From a checkpoint of a small transformer trained on Wikipedia: 19 layers, learned positions.
MLP neurons of a small language model. Each row is named by its layer, matrix (up: input weights) and neuron, and shows model dimensions 16-79. Each number is 50 + 12 x the weight over its row's rms, rounded and kept within 0 to 99.
After each neuron's rows, "fires on" lists the tokens most often at its 100 highest values on Wikipedia text that the model never trained on. A number after a token or word is its count.

L6.up173:43 48 65 48 47 54 63 53 57 55 45 34 30 44 50 48 49 52 34 30 33 42 56 50 45 24 54 64 48 44 39 35 67 44 34 44 43 61 33 46 54 64 56 66 56 63 53 70 57 47 68 48 70 49 45 78 56 44 63 49 58 52 70 69
fires on: "," 23, "1" 12, "2" 10, "5" 6, "8" 6, "0" 6

L8.up49:49 40 47 44 65 61 51 38 44 52 60 37 45 48 31 32 36 66 17 47 60 61 59 52 41 41 54 54 60 61 44 55 43 51 49 39 48 47 39 51 52 42 67 53 51 51 71 62 46 54 51 51 59 49 79 21 47 45 57 52 57 82 62 70
fires on: "if" 19, "ical" 9, " and" 8, "ic" 7, "ent" 6, "ate" 6

L4.up71:44 51 28 47 31 61 55 46 60 41 61 39 41 59 58 56 36 48 44 57 54 56 65 71 38 54 76 60 54 54 48 49 42 62 48 55 23 60 49 53 51 45 54 37 54 78 47 47 57 64 44 71 48 36 53 46 47 62 52 32 53 48 63 49
fires on: "," 71, ";" 27

L8.up198:46 57 33 71 28 40 58 40 39 53 56 52 54 48 61 57 46 40 20 49 45 63 30 66 41 34 44 47 35 62 35 58 58 36 42 48 38 38 52 36 51 57 72 49 48 67 64 43 66 38 48 64 45 37 48 67 44 53 53 32 61 68 57 59
fires on: "est" 31, "is" 17, "it" 14, "ed" 12, "ut" 11, "ely" 7

L14.up149:34 73 35 61 52 51 61 31 45 55 67 34 70 31 35 38 63 57 50 15 63 49 53 59 55 61 63 47 45 52 50 40 58 57 33 42 58 71 71 38 72 45 58 60 32 58 55 76 49 47 58 63 36 46 38 50 48 39 31 46 47 52 52 71
fires on: " Pol" 14, " Comm" 12, " Min" 9, "emb" 8, "ol" 6, " Re" 5

L12.up250:48 45 68 44 66 64 65 57 60 27 58 52 37 52 65 39 79 56 29 30 72 39 42 54 49 48 74 40 55 56 32 47 60 30 38 46 54 51 51 56 52 53 60 61 38 66 72 57 51 47 68 41 87 53 44 59 38 40 79 50 64 64 66 48
fires on: "er" 48, "2" 27, "5" 8, "end" 6

L8.up221:44 60 53 63 45 45 42 53 44 80 59 53 57 48 55 48 39 39 76 53 55 54 48 42 44 27 49 54 37 34 48 43 49 55 62 43 41 57 49 36 48 65 63 53 30 43 54 32 57 67 57 65 56 66 57 53 63 45 41 67 70 66 46 49
fires on: "rom" 15, "ent" 15, "is" 13, "ay" 8, "ort" 7, "ann" 6

L4.up70:49 48 52 20 47 69 55 27 74 37 47 56 53 57 70 40 39 49 38 50 42 55 69 74 50 46 49 49 44 64 54 14 48 56 37 45 25 72 44 34 57 42 55 43 59 75 50 56 43 40 47 54 47 66 62 35 61 54 58 59 59 43 63 48
fires on: "." 93, ";" 6

L14.up284:37 39 23 49 51 42 61 42 55 68 34 46 48 72 44 46 41 58 25 80 31 78 38 45 44 62 32 39 51 64 71 37 59 56 64 44 35 53 52 57 64 77 58 54 47 48 58 70 45 64 42 60 36 42 51 41 40 73 68 49 68 40 56 51
fires on: "p" 32, " comp" 25, "b" 14, " Comp" 12, "l" 4, "emb" 4

L14.up126:44 59 56 73 58 49 61 56 47 44 30 54 40 50 54 44 45 55 31 66 62 33 47 99 51 47 42 43 46 62 56 36 31 38 65 41 44 55 57 42 74 52 55 59 38 46 51 47 48 56 34 45 68 35 74 46 57 56 54 42 48 76 38 48
fires on: "-" 24, "C" 20, " an" 13, "is" 11, "n" 7, " An" 7

L10.up94:47 48 51 59 61 71 71 63 59 44 33 72 51 43 36 25 40 43 51 39 72 50 59 34 51 63 55 40 53 37 44 50 50 59 44 41 62 53 27 39 66 48 61 44 48 53 50 58 70 66 64 59 43 45 25 68 52 60 54 68 59 36 56 29
fires on: " pr" 36, " add" 8, " d" 6, "ult" 6, " comm" 5, " int" 5

L12.up26:47 47 60 53 72 51 39 39 61 57 42 53 77 69 49 35 44 43 67 53 45 44 62 61 53 25 38 66 66 49 49 41 47 49 73 53 42 47 50 22 44 44 49 48 23 53 52 36 66 74 48 45 45 33 75 26 63 58 40 35 54 54 45 41
fires on: "ir" 26, " and" 21, "erson" 7, "ed" 5, " S" 4, "s" 4

L8.up76:46 27 34 68 31 58 64 68 52 57 53 50 35 56 64 47 35 56 45 43 53 67 53 60 44 45 60 66 34 61 38 44 59 80 34 44 35 63 40 49 61 49 72 55 41 51 61 25 55 26 59 57 54 60 35 58 55 39 41 63 49 46 33 38
fires on: "6" 13, "8" 12, "0" 10, "9" 8, "19" 8

L16.up257:52 64 65 58 56 65 57 46 41 52 35 41 40 40 46 38 45 49 51 61 53 55 32 47 53 53 33 37 46 56 34 54 59 30 46 49 55 24 40 49 62 39 49 42 47 68 55 49 54 65 34 54 53 29 51 51 44 50 20 39 40 69 46 39
fires on: "lect" 22, "ons" 9, "at" 7, "iss" 6, "ect" 6, "ost" 6

L8.up86:49 52 34 55 40 51 58 42 75 46 51 49 61 48 47 53 38 58 27 50 66 53 32 51 32 52 52 53 61 57 41 18 55 58 39 42 59 48 37 52 50 43 51 64 61 43 63 50 41 51 53 57 51 38 63 38 65 50 56 65 70 58 65 62
fires on: "est" 16, "ent" 14, "ate" 12, "ased" 9, "ited" 6

L15.up128:37 56 28 46 49 71 44 64 67 67 50 33 73 48 59 42 51 45 42 52 68 33 53 48 45 58 51 55 71 34 15 39 72 42 18 49 45 48 41 24 43 51 48 58 48 60 37 56 59 59 56 36 52 42 45 48 42 53 66 60 42 52 48 62
fires on: "l" 27, " al" 24, " 16" 5, " 30" 5, " cl" 4, " at" 4

L2.up119:43 55 40 58 54 57 58 61 47 51 62 54 68 41 39 47 31 46 51 51 44 48 55 63 48 47 50 60 43 44 43 65 64 40 30 33 58 62 57 60 66 60 50 56 43 54 51 70 44 66 28 36 57 43 46 52 31 46 49 46 52 64 65 53
fires on: " des" 32, " ag" 19, " under" 11, " trans" 7, " app" 7, " Rep" 5

L14.up166:45 47 41 82 65 41 62 60 41 46 27 70 28 50 60 41 56 86 59 51 48 38 18 60 55 53 62 40 57 49 42 51 65 50 52 52 63 45 56 35 38 54 46 44 37 48 57 53 51 83 62 60 58 32 57 44 47 22 54 32 56 64 67 62
fires on: " ex" 69, " L" 6, " h" 5, "h" 4, " H" 4

L16.up151:40 52 19 52 45 87 58 78 70 51 44 56 50 53 35 29 51 32 42 52 44 61 55 64 61 55 48 49 71 57 33 50 67 46 63 47 61 56 52 43 59 52 49 38 34 51 53 48 58 60 70 53 36 44 59 44 40 76 46 57 76 57 68 56
fires on: " ar" 41, " d" 16, " pr" 9, " f" 9, " sec" 6

L16.up283:36 27 54 53 69 53 53 54 49 67 63 47 20 47 45 47 56 18 58 40 70 37 77 41 43 26 46 50 42 51 39 36 55 64 54 35 34 59 56 45 35 45 42 61 41 56 54 40 59 56 63 51 38 51 80 48 46 50 50 75 42 62 56 66
fires on: "ort" 29, "at" 17, "ond" 12

L8.up214:42 39 34 53 40 69 64 56 62 83 44 51 52 61 73 51 39 50 54 50 41 71 27 52 37 41 60 48 46 45 29 47 51 67 33 50 49 53 58 45 50 47 58 46 33 55 53 56 48 27 60 41 50 22 41 44 58 48 41 48 56 38 41 41
fires on: "at" 45, "et" 27, "y" 11, "er" 6

L12.up18:39 50 59 31 62 38 61 43 60 56 68 61 57 47 34 48 39 41 41 58 50 62 42 50 61 40 35 51 53 25 48 51 50 79 54 35 56 51 43 50 82 63 65 33 60 56 41 52 47 41 62 46 57 58 45 59 48 44 40 50 51 54 55 58
fires on: " m" 20, " con" 19, "f" 11, "m" 7, "eng" 4, " f" 4

L8.up299:44 59 44 62 50 40 54 69 43 60 47 38 43 42 46 61 70 42 59 54 54 46 42 77 50 30 65 55 37 39 48 54 73 52 64 39 55 60 31 54 45 62 54 61 25 41 64 46 62 43 40 39 45 50 50 41 46 39 35 64 55 52 53 44
fires on: " by" 23, "ate" 9, "ode" 6, "ase" 6, "ite" 5, " place" 5

L12.up142:44 63 49 55 85 53 57 39 44 62 37 62 41 40 49 49 53 42 54 45 37 60 41 58 48 34 53 58 35 45 27 50 45 43 36 46 56 51 65 68 58 55 60 36 26 59 55 59 80 50 39 19 66 62 43 51 37 35 43 36 48 70 62 62
fires on: "ia" 22, "os" 20, "in" 10, "a" 9, "c" 7, "oci" 5

L16.up85:37 62 69 36 61 56 56 29 60 59 45 47 59 49 51 33 62 50 69 45 49 36 37 63 58 27 34 37 57 33 12 43 48 70 56 47 48 50 45 52 62 48 47 42 36 48 48 56 18 54 74 48 45 45 67 33 44 66 62 47 70 42 52 57
fires on: "ic" 26, " oper" 12, " se" 12, "iv" 11

L6.up132:48 55 62 54 55 55 63 55 70 43 43 47 60 45 40 50 63 67 33 38 67 55 49 62 59 51 59 64 35 55 51 32 40 47 57 46 25 44 67 62 61 45 83 36 60 56 68 60 81 54 47 43 48 57 57 29 47 62 53 52 65 81 67 48
fires on: "ly" 34, "ely" 17, "ten" 7, " album" 7, "ers" 6, " T" 6

L12.up135:42 38 65 49 76 46 58 40 63 54 30 59 48 46 46 41 79 50 52 50 60 59 41 59 66 48 43 45 63 21 62 51 45 42 40 42 52 70 49 51 48 35 44 43 41 64 49 39 66 56 57 56 35 45 32 45 72 41 76 51 80 57 51 57
fires on: "k" 31, "el" 15, "ak" 13, "vel" 8, "ed" 8, "ated" 5

L16.up311:42 31 73 40 70 75 79 51 40 62 43 31 51 65 77 63 43 46 58 44 43 51 54 45 55 40 40 28 45 65 40 62 50 42 60 33 41 47 53 34 55 75 51 37 68 50 49 55 42 49 41 42 58 58 51 37 83 54 53 45 45 65 52 36
fires on: "p" 30, "e" 26, " he" 16, "et" 8, "-" 5

L14.up205:49 55 51 60 52 50 60 42 55 62 38 40 47 38 61 54 59 57 41 50 47 65 40 69 55 40 31 48 54 42 42 38 55 58 52 47 39 38 59 54 37 60 37 67 51 43 61 35 78 63 42 46 37 35 35 49 47 60 51 49 51 53 38 43
fires on: "f" 28, "op" 22, "l" 8, "m" 8

L6.up247:45 67 39 55 42 56 66 37 38 65 57 53 44 47 55 30 54 45 45 46 52 53 58 64 52 37 47 37 53 46 20 53 62 40 66 51 24 68 53 33 58 61 68 34 43 62 52 54 41 41 48 83 39 42 50 56 44 54 55 40 81 41 50 32
fires on: "ed" 59, "c" 17, "id" 11

L9.up16:38 61 44 68 46 53 39 64 60 86 51 39 71 52 78 49 58 40 44 58 39 40 24 42 47 41 43 61 50 46 43 51 50 52 52 40 40 51 56 44 55 52 63 55 40 40 58 68 47 44 60 32 44 51 48 45 45 47 64 39 46 53 64 25
fires on: "qu" 20, " qu" 14, "fer" 9, "pp" 8, "uss" 6, "ulation" 6

L2.up30:45 47 43 52 60 65 47 54 51 77 50 27 43 54 21 38 63 24 54 55 59 41 40 50 49 64 57 38 68 34 34 58 42 63 71 42 46 64 48 53 38 44 62 37 55 43 62 45 43 43 67 71 62 49 56 54 40 56 45 34 53 73 74 25
fires on: "ical" 35, "ific" 23, "irst" 10, "ular" 9, " his" 7, " first" 5

L12.up307:39 64 54 65 69 33 60 51 46 47 50 48 38 59 45 61 46 71 48 55 50 56 59 63 46 48 46 45 41 54 37 47 48 67 50 40 48 55 52 40 82 66 71 49 36 73 49 57 55 59 49 30 40 45 64 51 63 55 69 63 58 58 53 51
fires on: "i" 17, "emb" 11, "iet" 11, "orn" 10, " in" 8, "ord" 7

L6.up60:49 51 53 59 41 38 43 54 61 46 40 54 41 52 61 56 58 45 28 45 47 61 56 52 62 59 60 46 49 43 47 34 45 46 58 54 61 44 72 37 52 38 71 28 51 78 58 59 62 29 27 59 58 54 47 60 63 52 55 51 75 51 53 38
fires on: "ly" 27, "ed" 10, " while" 8, "fter" 8, "ely" 6, "ough" 6

L10.up205:43 51 44 59 57 51 61 61 55 46 31 33 49 46 50 60 33 49 49 45 51 33 44 47 64 60 53 48 60 41 34 47 59 38 66 49 34 26 53 38 69 53 59 34 52 49 55 87 59 78 50 44 55 67 58 69 32 51 87 55 51 56 72 45
fires on: "or" 15, "e" 14, "re" 13, " ent" 12, "ar" 10, "ore" 7

L13.up246:39 54 73 52 64 46 48 61 56 58 48 34 34 59 37 56 35 51 69 47 55 46 45 63 53 58 30 48 41 58 47 27 47 39 68 49 49 55 43 38 75 59 68 44 47 38 57 71 54 35 49 58 76 42 62 58 39 53 65 14 54 61 37 50
fires on: "v" 34, "f" 17, "le" 12, "ab" 8, "em" 5

L14.up271:41 35 71 52 32 54 76 43 70 56 47 66 29 78 38 48 31 46 33 54 45 71 36 61 52 49 42 67 54 30 21 57 62 74 49 54 40 60 58 55 50 38 76 44 31 46 56 62 61 39 49 52 42 36 51 43 63 25 46 53 50 43 39 52
fires on: "et" 35, "at" 21, "y" 8, "ment" 7

L6.up108:44 57 59 59 51 53 67 40 54 53 40 58 57 70 66 47 42 37 67 36 31 54 62 49 49 42 47 72 49 51 45 33 56 69 38 49 27 55 59 47 66 54 67 57 45 67 61 64 58 73 54 49 38 47 45 40 45 41 64 30 54 56 80 43
fires on: " of" 17, "born" 16, " and" 13, "–" 9, "/" 9, " over" 6

L3.up61:43 67 45 49 56 71 60 61 62 40 33 51 52 72 46 28 51 55 52 60 53 70 52 55 56 36 51 39 53 40 49 59 36 65 48 44 56 69 57 44 54 40 77 34 41 57 37 61 42 48 61 36 46 62 45 51 24 52 47 54 45 48 34 38
fires on: " w" 29, " s" 22, " d" 19, " mov" 11, " con" 9, " t" 5

L9.up309:46 63 43 48 80 38 61 32 31 60 37 61 57 64 60 55 49 43 52 49 46 57 62 52 48 51 49 49 49 49 41 39 34 75 52 44 57 62 55 58 62 59 40 53 57 77 61 62 59 75 63 26 51 52 47 56 62 53 54 37 66 50 51 46
fires on: " and" 56, " in" 22, " May" 4

L9.up306:41 36 60 53 46 56 38 76 73 76 47 62 83 49 59 46 73 42 21 49 47 39 43 56 65 29 49 77 49 54 39 37 48 45 57 43 44 57 61 30 40 58 56 74 67 42 59 61 48 45 43 47 45 44 47 52 41 63 55 32 62 48 52 60
fires on: " b" 26, "ated" 21, " f" 10, "f" 8, "ed" 7, "ld" 5

L14.up175:58 43 38 55 64 57 66 64 70 48 41 50 46 29 48 43 57 52 40 54 59 67 57 64 51 50 30 58 38 51 25 54 64 73 40 40 47 76 41 61 60 44 41 53 51 57 68 56 67 50 40 52 55 52 38 24 49 60 41 47 58 46 53 56
fires on: "\n" 68, "." 32

L9.up197:44 48 49 48 72 54 53 68 45 41 58 17 57 41 76 53 35 52 66 38 49 30 40 53 57 52 45 42 53 52 43 56 42 73 79 39 52 33 51 42 58 55 73 33 43 42 57 53 58 46 74 44 45 57 54 46 45 47 57 33 60 57 54 34
fires on: " as" 19, " s" 15, "en" 14, "ec" 13, "us" 7

L3.up218:47 54 37 55 47 65 51 45 56 36 57 43 57 60 47 51 45 54 41 56 59 47 62 69 45 57 54 47 49 49 47 37 43 51 35 43 43 60 39 43 61 50 59 47 37 69 59 44 49 51 60 59 40 41 56 25 58 66 54 40 43 56 58 66
fires on: ":" 72, ";" 17, ");" 7

L16.up14:46 51 31 71 44 39 44 37 67 53 55 40 84 42 57 31 33 58 62 49 49 67 47 55 46 43 46 53 55 54 50 38 43 51 52 50 47 51 50 53 42 48 44 51 66 56 61 48 52 64 65 72 60 33 76 38 39 48 52 67 53 58 54 45
fires on: " 199" 14, "ent" 13, "st" 11, "é" 6, "b" 6

L9.up154:45 50 53 75 41 39 67 30 40 77 44 39 63 60 49 36 75 46 49 39 48 59 53 52 41 41 51 42 52 54 36 43 62 42 59 40 49 59 62 48 52 60 59 54 61 44 63 36 41 51 36 67 50 55 41 40 42 52 54 46 47 47 55 52
fires on: "ol" 23, "il" 21, "id" 10, "ue" 10, "ian" 6

L14.up148:47 55 44 53 51 61 48 49 52 52 49 41 41 30 58 56 42 67 29 44 66 66 36 60 42 44 29 38 37 47 56 46 40 42 54 50 66 58 49 43 60 52 63 42 54 38 44 65 59 60 61 40 75 43 43 24 43 48 48 59 51 44 82 36
fires on: "ing" 36, "ors" 9, "ens" 7, "ure" 7, "es" 5

L3.up155:41 54 71 54 73 58 45 39 62 41 41 60 49 40 60 29 44 44 55 58 62 63 66 73 57 41 39 44 43 37 38 34 58 62 26 36 49 73 41 52 62 66 50 51 76 66 70 58 67 68 40 43 76 46 46 26 61 45 57 64 63 57 75 54
fires on: "." 92, "," 6

L2.up263:36 61 44 48 67 72 55 52 66 49 33 42 53 50 62 33 28 60 66 44 63 67 46 40 52 62 39 38 48 21 37 34 49 53 40 35 25 68 45 41 64 51 61 41 39 48 62 70 51 34 42 23 62 53 34 63 29 52 61 45 50 44 41 57
fires on: " t" 33, " con" 16, " k" 12, " p" 12, " col" 10, " qu" 9

L12.up165:39 22 59 57 56 68 53 67 58 64 61 56 45 48 61 44 62 37 43 56 69 55 42 60 47 36 66 79 59 54 40 39 54 34 47 50 19 53 59 41 66 47 56 53 66 50 55 31 47 59 54 65 51 60 48 40 47 37 57 66 51 45 66 51
fires on: "ed" 68, "ated" 14, "ized" 7, "led" 5

L9.up244:41 56 58 61 44 58 46 42 47 50 63 52 63 64 47 48 64 47 56 20 46 67 57 69 41 51 50 39 40 60 36 43 43 39 49 49 37 76 52 53 35 46 67 51 67 67 52 42 46 46 52 48 72 43 52 32 36 66 83 53 43 49 46 46
fires on: "," 26, "2" 9, "–" 8, "0" 8, " and" 6, " 2010" 5

L9.up234:36 54 66 53 63 51 52 65 47 65 33 29 48 52 78 56 64 45 60 56 62 58 55 81 48 29 51 51 46 45 30 41 56 72 53 42 61 80 29 35 67 43 46 51 37 59 58 56 40 53 50 42 48 49 35 69 35 42 67 56 42 49 54 47
fires on: "ver" 11, " in" 11, "ate" 10, "erson" 8, "er" 7, " place" 6

L9.up102:43 32 49 65 56 53 62 65 56 47 46 50 47 53 46 64 50 66 55 42 49 32 48 42 40 48 65 85 39 22 35 55 64 46 60 43 43 40 47 53 56 63 54 60 57 51 60 59 54 51 58 28 62 55 58 48 27 53 42 47 55 49 46 35
fires on: "or" 18, "r" 15, " not" 15, "out" 12, "y" 10

L4.up94:38 68 40 30 57 63 51 29 59 52 51 52 44 51 48 46 63 41 36 47 40 65 65 41 62 50 41 46 41 45 36 44 66 37 58 38 61 56 44 40 53 74 81 37 41 47 70 53 55 53 68 52 60 47 46 56 59 38 41 46 76 37 61 46
fires on: ":" 41, "id" 14, " Rep" 5, " p" 5, "ous" 4

L15.up316:35 39 68 41 45 56 64 37 49 58 44 44 44 62 61 51 51 43 58 48 77 47 68 59 64 43 54 57 40 52 27 47 47 68 59 40 33 49 64 54 42 60 65 38 39 71 67 28 53 65 52 51 36 41 66 44 43 38 58 54 54 69 38 55
fires on: "at" 21, "it" 10, "ol" 9, " of" 9, "|" 7, "ay" 6

L8.up155:45 61 44 46 68 66 48 40 52 44 53 54 67 41 57 39 57 59 32 49 64 62 70 72 52 44 52 20 46 50 43 39 45 65 14 42 43 76 38 58 61 44 69 40 67 68 48 46 53 54 27 36 74 60 51 32 60 61 49 63 60 45 65 56
fires on: "," 55, "\"," 21, ";" 14, "." 4

L16.up158:46 66 55 53 37 73 73 48 56 31 51 41 43 48 44 50 33 76 41 49 73 53 46 55 42 43 38 71 59 46 41 46 56 61 41 49 31 49 55 42 61 54 62 64 54 58 63 67 49 53 38 28 44 52 56 26 46 66 52 56 43 64 49 64
fires on: " L" 38, " O" 29, " bro" 5, " G" 5, " k" 4

L10.up187:48 55 44 53 52 52 51 35 47 49 42 47 68 32 39 33 51 51 47 62 44 66 46 65 43 44 19 38 58 56 56 64 44 55 39 38 52 77 56 49 56 46 59 39 66 62 61 41 64 82 68 62 36 61 54 43 51 60 65 56 68 50 58 37
fires on: "b" 22, "st" 13, "i" 8, "pen" 8, "ell" 7

L12.up103:40 59 63 57 65 53 58 36 40 67 38 62 60 58 52 31 75 50 56 29 43 56 68 93 46 51 39 58 60 64 39 49 31 41 55 44 56 60 60 41 59 67 57 54 38 62 69 58 62 53 56 31 49 28 71 41 42 42 71 33 59 47 50 46
fires on: "," 50, "r" 7, " and" 7, " f" 5, " or" 5, " 200" 5

L9.up312:49 65 57 46 60 45 44 52 52 49 66 46 62 37 55 63 36 52 58 64 39 59 28 59 58 37 49 47 54 34 50 27 34 43 54 45 47 45 34 52 57 56 29 76 29 71 57 69 56 42 61 36 35 59 62 42 27 39 65 56 62 54 33 27
fires on: " rele" 14, "s" 11, "es" 10, " comp" 8, "inc" 6, "c" 5

L8.up94:47 77 49 38 52 76 46 58 31 53 54 36 66 35 59 41 65 44 46 42 74 30 43 65 45 56 61 56 63 40 43 25 56 42 53 41 59 49 63 53 46 61 52 42 38 54 55 41 63 58 54 46 64 52 39 65 49 50 64 50 68 60 53 38
fires on: " is" 26, "es" 19, "s" 12, " with" 4, "ing" 4

L13.up97:38 45 71 48 24 89 74 53 50 62 51 58 49 52 55 51 32 51 52 53 53 63 53 43 65 34 46 56 57 48 37 33 32 52 38 43 46 50 50 34 58 81 49 37 56 72 60 65 53 47 46 55 65 48 43 61 44 37 62 53 40 48 40 32
fires on: "-" 18, "if" 11, "t" 9, "oun" 8, "et" 7

L13.up177:54 69 57 58 61 42 61 47 57 74 22 39 51 57 58 52 46 56 47 38 45 50 45 51 43 30 33 40 56 45 49 54 32 58 44 42 54 71 52 67 68 58 48 30 47 53 60 56 65 59 48 30 35 85 63 58 54 54 40 42 71 69 57 60
fires on: "in" 19, "a" 17, "an" 10, "is" 7, "ry" 6, "um" 5

L9.up38:46 27 39 50 79 56 28 63 53 33 45 48 82 51 41 53 77 75 43 50 67 35 31 45 53 47 59 57 50 44 48 23 45 46 49 45 59 55 55 43 37 67 73 54 38 50 50 29 72 45 42 54 59 53 30 13 27 71 42 52 58 41 65 47
fires on: "l" 25, "s" 10, "m" 9, "ast" 5, "k" 4

L4.up145:46 53 48 48 58 57 55 34 63 40 46 54 53 46 52 25 48 61 59 59 62 58 59 60 49 41 48 32 46 43 48 27 43 56 33 50 32 76 45 60 54 48 46 53 57 83 52 59 44 44 42 40 57 43 58 35 67 48 44 64 60 52 73 45
fires on: "." 100

L3.up158:36 49 50 49 60 70 59 56 50 76 50 30 44 73 64 51 84 63 32 52 51 73 48 40 65 45 43 38 61 38 42 52 56 54 55 43 26 78 52 46 46 52 48 44 51 48 66 54 42 38 55 38 58 48 27 58 44 26 45 45 41 67 48 33
fires on: " play" 30, " first" 10, "irst" 6, " record" 6, "ual" 6

L13.up272:37 58 55 62 69 45 53 42 62 54 46 42 49 76 59 43 46 49 20 62 51 55 44 50 54 48 41 44 31 41 49 36 42 45 37 40 58 47 54 58 60 66 58 55 38 44 57 78 35 61 44 74 63 11 51 53 35 30 64 45 54 46 32 41
fires on: "t" 37, "h" 9, "l" 9, "k" 4, "emb" 4, "ch" 4

L4.up255:42 43 37 43 30 63 44 25 64 48 47 42 54 40 69 62 41 46 45 62 60 49 47 61 57 57 72 47 29 53 49 33 64 51 27 49 50 62 63 42 51 48 69 37 43 70 45 45 44 46 33 65 45 50 57 43 58 55 46 49 55 55 72 48
fires on: " (" 85, ";" 9

L9.up241:44 51 44 81 73 57 67 47 63 45 48 47 42 47 40 60 66 42 25 53 76 70 70 51 49 27 55 48 58 54 19 51 54 48 41 43 43 47 59 41 49 47 67 55 28 54 52 60 48 48 37 40 37 53 57 43 51 82 58 65 53 67 58 50
fires on: "in" 18, " s" 10, "at" 8, "os" 8, "ear" 7, "un" 6

L2.up177:44 41 54 39 43 62 59 25 58 52 45 43 58 47 59 23 40 30 50 37 47 57 64 62 53 53 48 58 51 54 44 31 27 64 35 42 49 62 41 58 57 60 47 46 59 71 82 51 68 50 53 44 44 44 65 34 49 39 43 37 63 63 69 56
fires on: "\n" 49, "," 47

L8.up248:42 51 35 65 37 51 49 58 45 50 58 47 55 76 53 63 62 45 64 34 47 47 56 62 57 49 51 31 77 48 28 55 74 39 60 55 24 47 51 43 46 54 56 54 43 49 45 82 57 40 39 40 32 60 54 56 47 48 53 44 45 43 69 52
fires on: "re" 22, " team" 15, "ore" 9, " le" 5, "er" 5

L9.up69:43 44 64 65 60 53 66 69 47 38 38 68 41 41 36 52 52 47 42 49 58 54 55 66 62 70 44 42 38 65 40 53 59 53 67 48 27 35 54 44 84 46 64 48 11 49 63 63 51 45 43 69 62 56 60 36 44 53 71 39 61 61 55 45
fires on: " f" 32, "v" 30, "f" 25, "ers" 6

L13.up223:56 47 49 76 39 48 52 53 34 42 54 52 43 35 59 36 64 58 48 55 81 45 51 83 44 37 46 46 61 41 45 18 43 52 64 48 36 46 42 42 75 64 47 60 46 74 73 58 41 56 48 67 40 48 50 47 27 66 54 40 60 56 61 44
fires on: "c" 25, "on" 12, "ro" 8, "," 8, "ab" 7, "ac" 6

L6.up122:40 38 56 38 39 57 59 69 47 64 56 58 61 57 48 50 76 50 52 43 49 67 46 65 44 44 61 62 55 73 38 32 48 37 70 50 29 84 35 59 55 46 65 43 47 39 82 68 63 41 46 71 60 66 65 49 44 55 66 53 65 54 38 41
fires on: "P" 26, "R" 13, "C" 6, "A" 5

L12.up310:41 37 59 37 39 46 65 71 69 60 49 56 44 76 54 55 88 38 58 40 42 44 40 54 46 32 63 43 51 75 47 30 43 38 49 40 37 46 64 62 63 56 36 21 48 48 58 64 74 35 41 49 60 39 60 53 57 56 62 43 70 54 44 44
fires on: "p" 26, "ord" 17, "P" 11, "ue" 10, "A" 4

L10.up295:40 51 30 71 24 56 37 78 60 64 66 60 66 72 60 66 47 57 39 37 46 50 40 39 38 51 58 45 22 32 36 47 45 63 55 37 61 70 33 24 78 62 50 59 54 61 61 43 36 41 70 67 43 64 49 54 52 53 52 56 44 48 49 52
fires on: "2" 16, "4" 16, "7" 15, "3" 13, "9" 11, "6" 11

L12.up64:42 41 62 57 66 40 51 63 64 54 49 36 42 85 62 61 56 57 30 32 63 37 68 60 43 53 38 55 27 42 48 43 59 32 54 49 42 49 48 31 44 59 40 69 60 64 56 54 50 42 80 32 63 51 50 56 65 47 61 43 56 57 55 80
fires on: " a" 32, "." 15, "er" 11, ":" 10, "ig" 9, "en" 6

L15.up20:52 63 56 37 63 60 63 41 53 73 50 46 51 59 12 53 63 50 23 53 44 46 56 43 54 46 52 66 68 45 42 33 55 72 46 33 47 52 43 56 82 38 70 53 61 64 44 61 70 49 47 33 38 74 64 37 52 70 30 48 64 54 62 63
fires on: " M" 40, "r" 11, " m" 9, " Ar" 4, " v" 4, "m" 4

L2.up152:39 55 52 46 56 64 52 57 41 45 40 59 38 49 55 42 42 49 42 42 58 69 42 58 42 47 51 57 48 40 30 27 42 54 35 42 46 71 47 49 52 68 52 55 60 72 65 59 58 50 37 38 61 55 63 47 49 31 52 51 77 63 66 45
fires on: "." 100

L12.up273:45 57 36 55 44 47 67 48 70 59 76 56 47 54 32 27 59 57 48 34 52 43 32 45 54 49 68 34 38 34 25 42 30 54 72 47 53 37 70 67 64 52 40 50 29 49 63 58 69 53 63 38 35 28 66 37 44 54 56 45 85 48 51 60
fires on: "ru" 29, "ic" 22, "emb" 7, "iv" 5, "ib" 5, "op" 5